config.yaml
num_hidden_layers: 9
hidden_size: 512
num_attention_heads: 4
num_key_value_heads: 4
head_dim: 128
intermediate_size: 1344
vocab_size: 16384
hidden_act: "swiglu"
norm: "rmsnorm"
norm_place: "pre"
norm_eps: 1e-05
positions: "rope"
rope_theta: 10000.0
rope_fraction: 1.0
qk_norm: false
attn_scale: 0.0884
bias: "none"
tie_word_embeddings: false
parallel_block: false
init: "uniform"
init_std_qkv: 0.0254
init_std_o: 0.0
init_std_up: 0.0254
init_std_down: 0.0
optimizer: "muon_variant"
learning_rate: 0.0139
lr_mult_down: 3.0
beta1: 0.9
lr_head: 0.00689
max_grad_norm: 2.0
warmup_steps: 200
schedule: "wsd"
decay_fraction: 1.0
decay_shape: "linear"
final_lr_fraction: 0.0
batch_tokens: 262144
max_seq_len: 512
doc_mask: true
train_tokens: 2005000000
max_steps: 7649
dataset: "wikipedia_en"
MLP neurons of a small language model. Each row is named by its layer, matrix (gate and up: input weights; down: output weights) and neuron, and shows model dimensions 208-463. Each number is 500 + 50 x the weight over its row's rms, rounded and kept within 0 to 999. Numbers have three digits each. A neuron's up and down rows have the sign that makes its largest values positive.
After each neuron's rows, "fires in" lists the words (lower case) most often at its 100 highest values on Wikipedia text that the model never trained on.

L3.gate1302:474554517511505414484528557557529549495593480541501477573466437481481562491460497438464516481457659533436442585396515566544475528397504507584485542501514500476503465485516517535462592534569447480493549493634483458463496489486363539478518528529411503537497587503515543450413615463549503512553409496477478475582438506528616534555502461583478498530493498539502489497566593538462483489527493521561531437409447449515462547509500527485470533402512490352491436461477463487447417511465467420523483470534565482562474556464541509564518543497488503520552486539577504570563390467627442558533503592519523477435587493460532479503467431569533526427510491506479535562474546524482545451594526536454392528580441538520582523451537497480497504537554464476507502544533619444501482576443463
L3.up1302:518479436487436434472492547475436558487536427550541513532487472494643589473514595485526396561513418486486459525494537576550507473580505493501529507472519496490451534500425419446477525467548510396472569564550532546499545521584547514493413540550451490516464505461556475480459522446508482385506440474483526419520567396476526583449572500451508443484489513609549477542474581426543460417510492454558546573411466520520499447452445430437555464520489443493509417384562507552569470484499543477412622487527534571562460495586423429559478460536608443432539528515444558499546514507510477478532510410472422508460470344514538600526542628511454492441460484464548496444513447483570565485567535481526356471539413476476517587539466536485506529472536438540506489540487416491454484550631495
L3.down1302:482556435448560524423533417433560515482572515533560409570448525474471488553511537513603515444563572496503499553505498496559453480502387456543416548475465486433464422582504598527508470597486547479465402639560498490528486494470465440491541425428508395589448569514520523501511484539512505487536532503455426531475494417411494545497483482476531554502403528506484488526565522547504509490506425535493532443456530542501486552496601523498458494486495572487489556499541494493533549565503543447529428426455493539451551571621454440518493433418475476583509481488536484541461497444514518432588485410565574532474514571511567481582506505450446546416516519565479443452434451436481464587529509466520432518476415409543528518505517511577511539457593603542547528505453538528483549452526548
fires in: "first", "only", "soon", "late", "second", "just"

L3.gate675:552448471502456492463411475470455513496531585393474438577509525450529438512535550459560328490560465497543422596499487521488572448552479493394493455489507414516531429546463470493465551615458534545563475575511482568588468486444475505567490528448563438503528444592516558534492543465550545508489595457480517533547523575473426448622473521426502395536536467485499528496536541398501462544521516525583376552515503445594487396442494567425599493566507523423575477440494543517558481505480423566512497582510509431587545618552498476533558401661528501495552532499395457368391515469562599584581459474560471478495629474488517515633468513511493498509425459541428398564430506412470559514505484454486505464488502554460500599498548457460489495470511504533570468495476529581467455537501538
L3.up675:535422568527519431475517496418441457559479465554548515548519498544465613468496486492507539411561448504485566586491517478555480454540498482558548466497534586457507515508471619533529537580559590525487525354448507508500488521489529509446559474455582494515529534387478617546443521553595488475599578530484454512543512480502397513545538512502488530506580491509447485518497517455605498494479506452587514556539584539520539450383475395433552496566517572392513486579518577431468451518489474558429507541567518552474564503538511502584419455537507534506555470487559625536545493517555496512463534490520500467495459448557616516475523472547554467558424458545454527544424522489605622506578517412545397510523511433497490477526474473460463538506557494470443492504466512400423552463555499
L3.down675:580480567415547449490474483422461454469528421543433562555480475456503439423450471516383499491430508498464440452576527545582608500452516514521500436419418488478554599491516486575579410492505538539611554514477553537497579617545467591473443493572547546519506427526535496403557496553504624538492569575526516481519445499485495464478523416354523529532527525519531506571474534448508512502471479506485516503428475522573555416538485466508509606385480484463484584531501514521625308499536463478534510414507563359432490410559476442516437482509615519433453527461540462526561361414506534480468491507515478508465507518510511391435387479448492400476516506571518539427493477505560475487483465524560488463498531529517520456487477544571445536590600519512520489517443512481519544473568556
fires in: "at", "of", "from", "the"

L3.gate266:500553542450495516536496451537454639518528541583517476467514459446470472464507487505602484434498548588447585514456514474504467529470484588472475531442539530518468486472514562505561481521471486529580530426454497503486593472486499536548517492438492539490540593437556471500611465523440448539460517601461595565487413568482557457470604468524516490541455486567535537448552428523459445545473454515515535570498548504484503578491500502537366515435572519555558503564439495406504506410491413446569520510532513490629520590557432520451428501545412527505436499540474459416556573583479512494546462406516596541563523457489449436474508542495548524498517507418476569592476560475445568475445482499437614610587405510458508434511472533534446600492519476542525462498458468518570529559516555
L3.up266:539446495487525508632555560415519469496542432511483508464489508500614451561446448463485395511613606498500509399493483397473377475467494503579520517418566561530481477449451443516535450489502539609580471397575544414514525535418560496490404473421559426462525482519492532531606508627445449439444552537494490510540385551475571511452561464496520447496585449584516565489579489567585509480427526552479500509417555385434490541468533593630558552418566653461524561471436596502453515475417402568517536448493548538558610491566499540432435582479464444464449387537594468464554474543446428531465473471488554511553514529455420409521477516550545506506475540442546491491476499594549526484420431493482578475505460502452538476467486506550566555552553498440525447542509464475487470528499466
L3.down266:597489481532538519451493502486522530544476351548471492475508435423452457466424562436473469410513592563534500519498415477408514490481467574522473513538416556517466548476442426552464530497493457479535593465555480455434442481471518442652438412384429514600527514459504539475400507531438547387440431557455489429551506567524564474501580536525524537454567598513606472553455533482441593442430494505485542467427495483459604460511521617583571627443539447490520535481510511494555419435427521487495481472551450464431467558518504466482539467477466462595545390432501495506543501577418507409568518488520463525470499557489576514496468430477517592457567495531488431433532427510482549524528499486485596479478473497449515453464489432527470586525521430456560522496562498467593474465428531
fires in: "to", "in", "on", "of", "into"

L3.gate244:476431562496575489542477570491556515507417536541516492512556572560482450528457481480549475490530510527540427435567430468568495508499425483466532523407533459538610584509404521585469463440457454447513440619473469480551467517487516446556466594501417493491482543402517559461475613546517415440428472460576475555504510498544510472417557474478529450505478486622485456495532552503452450535546513527496530551426598507465581458572492529544463509518529399584514419448566468531438461443560436591527448497493611471462508425489554551519567606599502526496450467476542506415513591460509521549481511511528605454442518493552498382507502452528509431505512559542458494457478579530448514478468459431560500506422553491598570493477466506637473490502533517542504490534597439574497542488461540
L3.up244:529460482562498472452451544580427550531559500453525502513538494549517486519580536570473574553428451510464428546459462441653521469475487548410594591503525539493519543534491454491423525481485526566530443603424422459496456481550517498449483504528492558469453470512530483469515391571515487520508499455446558457614495465484565497529502445578500515587446564457512490461456507572492455486402561419435633559449486518554444451534472570451461541439507489425584479467461408544459503517518471506538509589463570497585427493574522537411532497398530515457504541513555450489570524583540530517469535544457526473601522528558686444528465516437473494461388522565516479473517439456404490489505432454525462512469467529456528584603412530504504531594472484527572439516468494486464520419489442
L3.down244:493439474562529478497403506524544562561479528503412521535449495527498492455445458555522566520569478477398521426517560566399473523514531544424544472457542509489572525561502554510445549392513555572524457626522533510578439489444508527507435574573509542433433528510464486438510468453482523488495498489514482561432510438432531505548520474422502489478475527577559502606582539480485603493474473559573460452565456540443514576571494517475573473472506522607673453431512494529436540443477507484581576493478504554493489467471523575458540597428480445451511501454521495426513412515407620442608622517530490395426402519488512496482465611533496508460592483490528546427474523492440467499565573517527485531566450477444540477597514474436464585506489607526462436552469460480436525603484494
fires in: "she", "the", "s", "it", "of", "its"

L3.gate561:503557501564459542553532532565562627560469502517441461592574509489462528502584546473622484479423536455540448543570545468479578502413464544508494546487495457463482511591538485526559564599588512563466519534425520566471491455474633559461525543486554515422415534467497479453530544513577509594472466472428481483431390387576463487422560505469481413472556462606490432488551418510487395595366418475480528491454479515522600552508466493505515469485559501520465503414557421535548513483452521482522509481565473488468480439538570482570403453522517535499497511543516457497483557590419540561592421638540522474475445553525488513518457433490520558458531525491519468480474536611536524534527460527512456557476565560461515525519541482445416465470494482487489491468474480464552395580462518
L3.up561:429514519535530477602506463579389458383463582532583498458466487467541521504550538488600579586529547522536462537520476438459572626566515525580472514457438471491534389470492378585567528625462498513513444500485510488535500466529559576444496522450490438496408480527548452483417525503520561588544501659510490476467426564520512472536504494446411455524559529487428407537471506550473512493510506471483489449543538521467545480523513458541487412470539512543515537454543495560503537585461483504512610475560522529510500375498515356511468456527462462526527499563517475460423540496505506521596425428496479502441449397430414547520499408555572437543551524463550492448475449512389508487593523495496619512528466517429433511505567412585554581442426549540507459466430454469493504421445494
L3.down561:492575588523468499459536588487413524569520522486444569421544435560408523613491439468409486507531539486501588548454484535475459458413471525483531349460475549534491552473401479514508478502506458402553507537415454535520398694465454441589507467461524476535584485489550483450540545446452479438551495482559413467572425568520322538555524444515520555478534573417589454523442515510507510498471522502541480559501579445477499496499498440527500488451534460523566498387441517499376549519548441510501427474520446477487544515421496414483502503496505604502595390520478495459484454512458446453504518438553466483528461480499445498496530499565388433486549530474488501475480487490535486418509505508493483467533575459462516450516550461494553569517614495436452515528440461438586607436508500
fires in: "or", "but", "and", "years", "positions"

L3.gate594:482523522424480392584478537560512463482425518462534435551559466529473488469507517372485481475524448500518550554467456536592500516573537568458419522425450442556456500481573502445494474460570502500521494506502467485453396592506453499560502525550500541553491549567518451465569498602517519597532476450448505502477503462600484458552543500516535634464453449535550445446529471525515417534513551480505481624437455457487526452489531466405464478556488550484502500463453559494450568559479464476499458540548508476555553524458502509531541441561475546486375536533475420516534503526471428526578539512408566508384499635450523459422449466508505483442507574609521491433587538506443423515515527449466466485526558559542479468589503443406521421491463481511469471523495490451406498524481461
L3.up594:466521566577473564451553463534435555436421429507553628482533629473495431551452453449548495449552353509457438546566431399470420532460560535514468535560474439492512436381520411504562530473528522495460436547483556530510556595483482517518559533501438538445478519553608518546493503442414522568484467526525529487430510501495487483373499471510521522475576482481516426523565528561513461470523496495493547551556447499526494511440537397581512607628511449504485506568516492606468597547507478475461517483539463548504476452589397418532517467502499515488495496564552531572527461517501508541504522544483477501479440547434512544402452467526609406454539396615515457476422524418500538510550544491531480488551536474556409548517483418537510558454572430485538648418524430564529440539433517
L3.down594:446444448444587569566529580521452488517502511533502427516463498499452434421486476453475531543431569550489557472467540532480582481470506591535489469437483557464524561474431565358528490501484538486493420395592457607551530435523527535504595487399461531475494477547466489423563543459561512480532452548546460567505484557496510492542477506419477398513521468501482660515466496561567434509556488484419491475453509470524501505519372569513449517522483526481561527428422533469530408507527475405405503520546493498510507407530514569516596570508525512427476467508538477522573516551502453528474496505454434479462598474487528515483504489410608563478599501436381585370471515495501593495527489489504519472478469481569465572542520504496514504421517459494557446522492458485513526508529551
fires in: "all", "those", "of", "each", "some", "suchong"

L3.gate88:424511575523472644529506463458512505562527558571491423426522500484471544502487511523451528487483468498425572498494453525585459446536521566403505539488501635436507501549428532488648508553508539517448421582545423451459507482530469497542515507512497461421547529501483529500423430550456514534489477470527529468518492580391390526568505444443414491483465482484466520458506423477543470582420509474464507576524602484468570574522531481523532397433557532461480529493434489501535461585453491491518467453433507499504527530514465538496478426467521525484492481489435540398494615436513561459467490402454406501577624521517518478433440536486544530570501417492486467571516413539541447445598481444483415556547590463424495502558463516474489468463498493476459563475424503566412568405482504
L3.up88:535512530477591513452510572582615437456554493483520459527529523427518492526471483497480343499412444527483464482508460477468512549431567425508429434524453521480567435602489478498435508504568497558497537580476510515525546454492431385485529465553444497415454470500466440481475423507478457474439522466523447553527548552521388488552522484408512539500517441524466581427443487560544465535546560511505513520424607464405648572474482445519483494443512547485511495563446468490530529488503453581470516506518507624413517583520477416509438540458429493569435434488415623559452556550538556448539410538426518525576594501456451492561587428533552527497575394559456588481521500537525517562562520464500372549575411468420427521531434537522499427436481444523534558428506487482487473409527512
L3.down88:500458555445572481444494475472425476597523539463525522586552407515445438448471528444545521472533526487472498550488426458495521568489538606537517419390497482489482467493548553504390433476481507444476453564523591590510547484466554516530446534511545619570357499438540399528565541488488446523460529500443535454510569514496521486469553452505479471385546492593496563544520423455435543523560541444519552488465519495468515552496343526554527534515525524501553442502498469483467508472455463503444504482499579532437511536485510504507443472537520517519535459539441446566437590554601500499502519418443522473437475486471453547492467578402608451444455534478595490540538448435417483433547494503424556498443594482455465481446492562415553545502503451535493535602397552478622453448443470
fires in: "by", "of", "than", "the", "from", "to"

L3.gate694:428442478515494499524555492465463552490526574562532475505496520488479459507476505520465527479649455520423486515490605438419488538454569412564635676476500424457430471553529467443519565559391422448512477509505505430504459406463492470456570504489470482475556478496587520497515566559593487492435523472515599512482588462409451566480549549454498451455508518572449643506505516526542543493551504532389456473493546517543518430527576373510535533468481555422545480530559515495599541487518446501494480553493427540487528473491514454474429487475475517533465546543520471457464614434459460467533618469527473483489481471512468538500489475486359549386584395501477479501525511433455583514500550528508479476470554512524448645523454493526567615578497531545444512506534558429435417507574477
L3.up694:571500517436554531457470430389480516465514509515483479398516483454490431455466468619450468546573533454494520554518589465497433459397531505436508558444472507536529553584467536535446508521584450500513460486453447509618502489529467449524624455421405435517386630477514483495446455629514494571455509524444540457476583516468558530542557434541569377459441455524475470533443472476505553522464485523515400488531476559519527410633500522482470513524434456450527597438479485572501536559517512443482478464518464502433452493467513422563477533489639556474553522497579524401433544502558496465514585556510533426498502481450558490607483461482503570489490412404572442548468449439478535495543541523488489445445495435553461557407550460538473626561486549528468526502594494524384452505495541
L3.down694:536546493398527478485424553506503409511533531510513511484573485518402479562534515546376426501428535465426457567560488431478504509450547526539422388484442394436533523451462505486465473475457597514498531533481523514545490474543485525524555490475550550558499547523525524489444542513453386581554507534487437386481517558514573509433562478497544417420561526472491593565558499450459415524505523468376524542507510567597510440526568460447450547483489486503441511475549519555557478532546533484503573416505444478454517516478571474505523559463538532503418507457396521482458413468564459439473462538526432570402554557430523482590469498587500554514481456539553577585509425361594563511484509516548373552386518483533434573515605522434505536425551513529506455584528587478453551544493478
fires in: "at", "held"

L3.gate121:508488496516509461465557589524512488465469533451560567455432494537445527462518525512417569513447515465532575466596507488556498613504506513559510517476531411533514440431562593546473438568493524512457479460490503528543477594481443505412529448453420496417598627444497581427491483512537516565459483487502466549384472474491516441478438527351487544494508491519449432519437473516437469567415505562477586536546449522565451487541452465492400468542517440508504553553511531534529486609449454495443416451544601464529539421571473470453477520435493548472547480469450581511493532534554562474500618550495559448447486454469478403560468568572517445383473436512504578504517575407534491480521411506534469609491526604550495568448480491522480445500516512445525505555485490588425461549502507
L3.up121:533588621497467405480538499483458462391547429491565519418438582525432459618558455470479553524508447459544553499490477471564493517503538494493519406465457462524492492550474454458480425583510504448532494441469424486534437540477488501473508480462377574543546535565498582530570551507578549501474440592454548574458516576437481534496502469557487491529487392598452488455435526544435479495479463505479503465441465490499586619470503526573495546470489589455522616529513410460470499479535481544375443474529478494497541500535549501395377563394526456551382417508471511452486544520505474555574480630437548533546469424476593424530477487541501488536435465455492490380531565537491512501490549436494454521620585490427497452567465513451496441476477518512424442484451450548457487532442412
L3.down121:484488482419499460483495511430506507376528510467483450402553525566483439458579454519445600594547527568580544489538486663574451508552477538533541397488553499495477505470436511468509460562515502404516515569388422446551504509488457465484548507372457623562491549541534498526444542541541513557535489439489433510471459512567470520475481383464607426553497425513421462550440556578515444486493445552399498538463532442489509573451528478436494412503583530574517519471517545519512531497469445519479412455567550477468563544515474482434471470451491503523665500616495362472595451503487462526557430488495471571563494497466491336476500418551462581529451534448514523351521476487472563567438555529488488531489534531346463549485496507494473499564473436457424516479495455459505558463518449
fires in: "of"

L6.gate420:519497442519489529433588454559440545518547647469463533485490529502458472492489475506493499519508509624573565535451529529552479461495452496547451485602521561452565560551491508516467484492497563479435437483492600425418450416506454440428553513499461555433550551452516555431532571414522469504502528510453453564559447690495518552511512550424528488405522502560513508481422645458433517497470440460487569463550558535406553517510537551525482517643466479437523490435539517519581507455476487534529564490508486509553485516487505525553535567504493544438507439480510438464479507482483467501552516527493425525497418560517547526545564424530476498513465551508462491523490405486505471461561488476472401545450477497491590400630492552472583518460455456494528498432613501537440540534443499
L6.up420:501484446417505515579563429477541544512443501434495525557548420468398409487495456517426454446487587493516417599573508564481476573527515547543531504547415577484315484588527498459512365468511499554530587582450538577544527499496476492460479533468541445507604530462538507507476533460403434457550518523490524474533479475492490468459432437422518486473411479359484508526449458536432469419500465448544550499514510579469558525512548433449580533483436493460454481491632412564544459498503481593422520492538542524472470540578471502489507409544509543516550380504533568511489514491514495426538478581562507547446478481421441541489503522549582510467523500552533496496467529563445496468546529445522512484531466482428529466625509411508514515469559468454466538591433525507415575552516520
L6.down420:516474512465512400386546544551424532578530534488454456511459417403486498410475515392481521548439553562474512509538596575526587507448464484468539549472371505477466507483537471461523495489504516498464564514480529509468494574552476458500443492399480478512467531488501440522448437547435444579523544528548451452483398476491434442491480497475484488469551584425488438490433503424475485531501571542493461505601504470434525575491485434427484560537367455466368460564501371482499453549556508561512591604553547494490532537520482482525490485381458472578582460505440448451534501507450536523438548499547544452633422576608549471514534531538465525522498441562517563522462616626433503477514452529385471507491459428423490465551505497493533455552539485481476534533396529590439510522563467
fires in: "the", "during", "second", "s", "silla"

L3.gate960:431550360398501506529391466499573566536499423497539376507459495564525436450488390564588450389575516565468454516531596470554479513432544468543513492471474464540431523540519481567534452505547481552479499509366496600529541513520533512500571533453426506499561511404471505461541540541533510478479429488532412583484597474433491592446491497392565565461561493595512579409552437508400456441475487472523537573542497433520511435548536439494474399458486556377522426588528546583505457512456541564557485592540492522461497568438581563524532477405471522472540463549468528450573586454534542502484455599470472534570455559527428578407467485390459448493476495400565510465456523402525515481548526483491542454429507585491539494555454420405554497511442525530425556507515475537544513583500532
L3.up960:456508433482543429492513491456524566459470535487566441557554554472467525429409583507483489488398513505431557447485519485497464523558489526517456512554509461526515555451544513563608487490586570403460430533456493528513575524538435438494508502501580580423515359418451433473606542446394534467416493592545530542472413497438520502530485457550426458471471498459481490580423574573540532438589568558528509511525503417424480478481496523477486372464529508512521451626478496519575441547508536509494442515432540479574513467532548446465605448456575584519547495500513545434546421481466519568507539480513550437481485507496502490550501503482516535462532475523521531437501508493486575486416537488443431503481551490343475515572591440485481528458372590550468459487479544477435482556405575
L3.down960:599503534449524560482522464456524527524531371440493484434411514484478488617573604524455446536500517484591424471502488435478454517476487527443457516462473553478448473522417524449525461493550499501439463477546432591557399549460461432487478499464505553485498471432487550584462551492542493555531489434377465413555430527515456414505447529551507542457510551446528475539467539520503509431526533519571560467528610569506542501495545495541542475442426472515530495556433516454477453460545452523520482450413589494520515586500501476456576556615379451456473507521504555502424464479521458479413491506575433574449481514478474548460487492450529589487444497543480503369431479460585523507522484596526441474447522441454485444432452436551472450456428471488405540575490527445436456510491452
fires in: "the"

L3.gate824:582529537513478544459446545456478481483410412464467466547544463459563558506465511467496420538486433562435452576475539415522435561544466541512515414484626467520578477596495416494504557545516512425530521514449502506411480506500514469588545540491504564542492543506517556487545526506429533566626440404546520515500457521557446448463477495513456560579510546526505484553435535515422424548496495515560476535414433521457505513528605444442493494463542573456422386509615486644621495500485541531552503486419440579609489544505513510583479469327552527450480481419513558454569465523469546532576397527551528472510502552470490580524546503518514524546571530584471496505581543451509544585516541528522507448557542477394498490498574485483489534575487396444479479484467546566434427466503512
L3.up824:515444586527509524429506535519547457512496476450535515456477431496496506404573439557494579565419546449463510492591623503535483450451520578510466509510462569582431475472509392540536529442585478529556512395465505492472455500572472517457545430535496564446507465576465491483484495503539550486435414571477539446479535479551421570493491534481423482585462460511481549570518537529512523470513512504461445540507534489454578503513495549545518439446513503451499538393400593569502539415567551466521435418528507559508455482556589459515458543519482569443446528486522495478442411563491423576451514464534542496584509434484566434505511574534489458489509526398523482482579506442436477442532449487523434493486509536506535564475484443465646452559456497532490529437515494515579459501495545
L3.down824:521511460450491555495556438556450492511452461507455446546479461532373472566466461555517511538513527431450501465509414467517431576502477509474536319558530541458435453566437560558435464409490527535449562530417397511461434536461502515485449407452485491472455629473464421511506495479463466455524580413492453575520528432442512482514482481486556547449512527507475497515526399482496417436402397497406474440428465469497538500566542580501470504482467400511584527495564537407458494483596530562560478493459517562541372579468434462578470476439552431536473461527512477523506531453517472494608542529515389525422525496440573443508563494479535434538473455557500446567493574417497561480464499491542523504467634580572579352391555541467475540510518553461431490542521384469426452456482461
fires in: "of"

L3.gate689:507516527502521479477491421438391496444519566559520496489538575478507456533503585461462489430434518498514530470519607598530478532503511471487544563417453489414533500459434591504559489473503402600495438486488498510511599528573540469625439509513500516505465396593514457536451543497554604546490471520542442556505544483529386562433510537514511504582501548478559522537573425508505572531434523490461494556612466528582509538486446530518490491542463563552525500502537491466550571468387596493581429498497394418491534454568501556533498500483532438556586458468537455506558521548488517513401537453468490549590549463496382520454500507453481624492536611521500404471527475578567474482452478621458435551465485506482533464508533441524530476542554475561475475512516516511530465504558408
L3.up689:576513502410493514467507443419413523488474574425502522453444493402546444430519530384608557478487499489437445433469486514488490501487509568490527489465475517430533532474469520528563433505435464554583546474509444602503494580522431505482500617478488537479419439437492422431587459483436425467552530474493539639496521450493516393635430561511496558552448515470509509497399484504489595541418465549505430552533457479481487448474463462467484476517527492463613494504558491438479421454509515461571561606422522515434664475509473493438494542468478531540510425458524520517514569533433506484504505549382537562526526538487501511492546441466515517480533527450561501500571457460498530572486410542480429523510507493474544557526609426458533529435441503486571514461461589469508549534458523
L3.down689:553443545401469498575457528477460509623550513488568536502509493472544455502385503420519589515460505583459567498510485508470464504419480584457457513480428542566515511441474453468529429468433457577494567557497574555508514464517504441579568464498556530540504511594483484474541549537449504547484508468509505584455516518487494481545441566453547511384515559385445455466445587467451532445431514543493572470598513463479532461523543487534492591432532396600606509504515402531529548478563514481539553467538398435531600467574465479519456432520491455447537360469567520477522537554413529506486523519445557509519600501462511488448528443447603541531385448569478482498545548485557445485487424572539466501389447401526565523514584434571527436486542487474439513514579574422413475452471456
fires in: "the", "emery", "all"

L3.gate743:429533579520484634531484457607482478513466529476474511523464537517437490474495516475559517487510480448462508562547539526507449546513525481506449575430555501483576498524454523499516529554426435582495517586497433368452430493534449456610363579452494528558518501544467400505504546501450556441480465505507533542482430571533472508485487526421522499511483504517522532515532459431500556481433424467457589540504440488435523578504507480444522532542490484538409455488539568497433570540520401460532526478483472565614484642435496635629422492443513460527523395386479474466515477553589560448455478505516415541486455608484546504510502491461479473517529420494432487519594508582357574470481514530561480598463508573552474391543537474439558577551385506495573543515480559508443480448510490
L3.up743:458441529560493561512516504553492485459447442456570461486464465538507470497492458471482388517538481435422577543517484487432420525460580491560472450474527494426425490463438519498536479526458475405573423546527556485503447520499423572478508477548460455397463430592555459545436462523475426621551604460421435484546530442536443386508528521433409436497483529541450483586561430543485485530533528465557537511496541492470583471570492535480502363516583566390470454504527527477549518447473444512503533477531450609435499497482481508616409491478558713356549511508429562461414539543455484466465483562391500397426459606442577510529477486438504530546567485567486535508451522488498552543430544439525442541428401503480470447471611458552560481505388473517524510583454552523491502441521512
L3.down743:453386520475449479520493491532416554473499511479427530477383446507540403554534452522495573502474392526539449468490451468522493448501423561507509529416431474444540389491462455484455560429452536592428541467433451483537559512499572570530454509505480521422505507504564556583501471481521499502579476443432359470542645425494548566461461492500552435487576457589423597578425423557492487512558587468525519529494532517499489575564480420458500428506498414514618506526572532493634429554505498528477423468556336505516419511400481500579421463523546415501577493541581520517505469497532550473565463525526582489547447536508528564501515503511489506486528442487493480577454487559486427483427531473474464465504514465499524490559625479609582508498508515448427507472517553532439505508532466
fires in: "well", "a", "former", "early", "n", "of"

L3.gate356:583544463475500428461482534483589541666445554504534541562551530496477525402501458569439561510605515458509466503539393542459533497599603473526512464478540541474472541550520414534463504505534472470563471452533484470569484493488494511539524480515456475459543456504499434502499483503480462497503479526547515545546504545530470484433483560574568547434587557522542523555510496478559498427516479497408516539495458549471459457574483591473563564476478538554546526513436451483550467490502479509440461517528458445462473530458501574483549473553537459558540476621512552422496501532463547513587506437528528506453551486543434393465446522553509541435516565535631400503580542399511541532423547496498485431568368588511427519464517477429374466445522456565522609502537503374460498475388486
L3.up356:457456479567586491475539559509506449650488487415579564521444497455618415513463428530533557561547510452492525510447462537509482454515435508565527522484524610502397596567515431485432458497440493517547534548513566466475450435476483482481515608534462519472463557546428470605529487511589435536519442463546547483520558525569468535541478461513515538517500484447559521502452526550519552457526433519533514573360499566509500482476471511488564470557482476483499577437469497549473468550444436568499484470546512487489438507534463557539496421533420534538490455564514490431531500533474527478571531564440589458619445544527483468453520456609437485577584418541565468431509631469468422550462496476427434451539485526563504561504444490529562429527538551479529559472556519506517440536510493
L3.down356:464493525489466476462416474522438480561505424525527433455430538459438435354520481548512499502584511573530535571437485481500483429490535490509460393461512592445448496489474498545508495456491448521494492463454411488520538609498509471503533466379445521405519560486525462530502582505500498527435426541505503521453592534474553428544571482510441528500567463422491496534453523422511518507486449605459525445439545506375429464387564600628496579534496523508561527467482492488553438579498412450473513597493500407480429459457462554490498503528471553538596469537438513505519532503546477459436462403558539378501516503506567532510539510484520551451472543520525504500536545452527540572519497439419472448478482568547560513505505465463553559540520500507535496501524432415584509496434520
fires in: "in", "of", "across", "to"

L3.gate95:499449480579451482518541504430515516516530490440479521560404573509531491559482395538473484443548526424464572509447538570564446573477522479506478478543511507477577521517518494519504434595438607518546574432527476467517503460481537487562485449482563483537438496608513508352467546533490579471464422438507451455516473410557538529407477562492393475531514551514497480517470442423493543460540494371460505565455437455402518429445459489462499602500420523474425544477567516461420441510501380487529542524492506469460488554486511478426456552505497397593527534574461462405479482541442492531520489528551562566535518503445518437509476518464523429622533510488523662494488457465546492536551509575420453477491543485440486461575483491379484498558473534524471551416567558539542560559588551
L3.up95:455515522529425526450502479522537519400504531464471419475538512597470523554478392474539558472580589457597531477517529499506451565435476532451451491413309466471559562484451499459461532505427440461476464498425399566478511454524439513574427468529468522451442582409470507541490569470473485487576498435543501490509426421435468428495467542379475542548523452438526392509413494512509412520451468456615553475467504436471514465502491500490472484555469439448505513472535457513515541484483553439477513577495487559468527524533496479510491571458542520538472581502597424516503477499560491516557472540564506501439454471444530455528558522525518474483544535528532534403424615494545500506512416493434547535402507536554607346470521438502474512504494539407545484478575484508545527484496554
L3.down95:490540513474530618526502505470432482508554558527565525488474505492534485502526471595486490520445546491449629568519585612456502528511449437544487528455509620482529357561491564449419524466550484558491481555511509531562474562493479509586405441484458412485533479511471551495454522481506508485492486429519482402564563487621453498513407540538489492469599494488515515468438433435569550450496516503520476489531558582424489450517425496463508489434441507493521434433539586506467467490539495565569503555482450472542592508426445530513498516528531535482484589543482516462506427512508484540600511477472516476510500526495519501513545634476519406455584469508459512567479434436524545549456485427555543556496476569538481490458413607407520589457477517459507563486518626580554524526522489
fires in: "and", "or", "of", "two", "year"

L3.gate815:453528410527448464579497511559511441470527386483424565505514490457508467468443397375429421482465483473444537504545568483471554459421429493457442527573442540513484452508508513544514527561459446528476561558511481487415504526476591474509506458543442432502440562480455484500455453509490501430553419551576583562496471564451490543517490462508552513549502470556587485506504529511484487458483566600522475475500460456520437508434464371495483465468511571385483558430468513527454459571416495595523434494457507498516387516523463454526495535483521542504508505557466492473492560475534539473484517514485592501597467558409505485423485498482470449457591514495439458497453519434440399589517493490475423453477481482445477438451547518548498517513568386395432515526540522587622461547510501
L3.up815:512437474466421589553550414454486415496528511532518519478493418494502526580496494559437508530508514472574507557502532489539550512549496470529601402450464559473473500461446563454493510519559598524504560580480528518517509444472539433475498543531438469450510481492480480487559462571460522477413521517488491554434609563485474462569531512564518564446535483486483523578400509512515478465574576502415612389527455516462441497487450636551507454555542455490477481468546582481527458528543539542438452542559532548561450523502524433587451634513380482512473514505411481513489447442547567559463480614492492515485508507596534506400449608544425436553504418514455504491577483416523469451482434520528450452473521476533407587474583499493476477549463500454405483522574480520440632413504530
L3.down815:508403499389442468477468551440476554493498552559586530499569501548498441577459538551469448491542486532504529522502526557527442567479580507558488533430483583473560504522542477525595496358533541533519495492493480491485532442480400546492494527473569515530469455429471473448417388535519523500458508498461440493472434478566468427510480522533490483566546494481498454498460501559487473488523384384506481563461471402570525582500409505456560495450441512544450493496452408573509458449498551464513529498402461501585664535480541595506585593470480445495478487474555514464527530510493493449524465594528540539428542585424554472397475462477549510537465488590618500582553469497519486418511512458515464391458465508474428440440512524515514451493474565625545420451526505534596476519478553
fires in: "as", "up", "along", "from", "to", "until"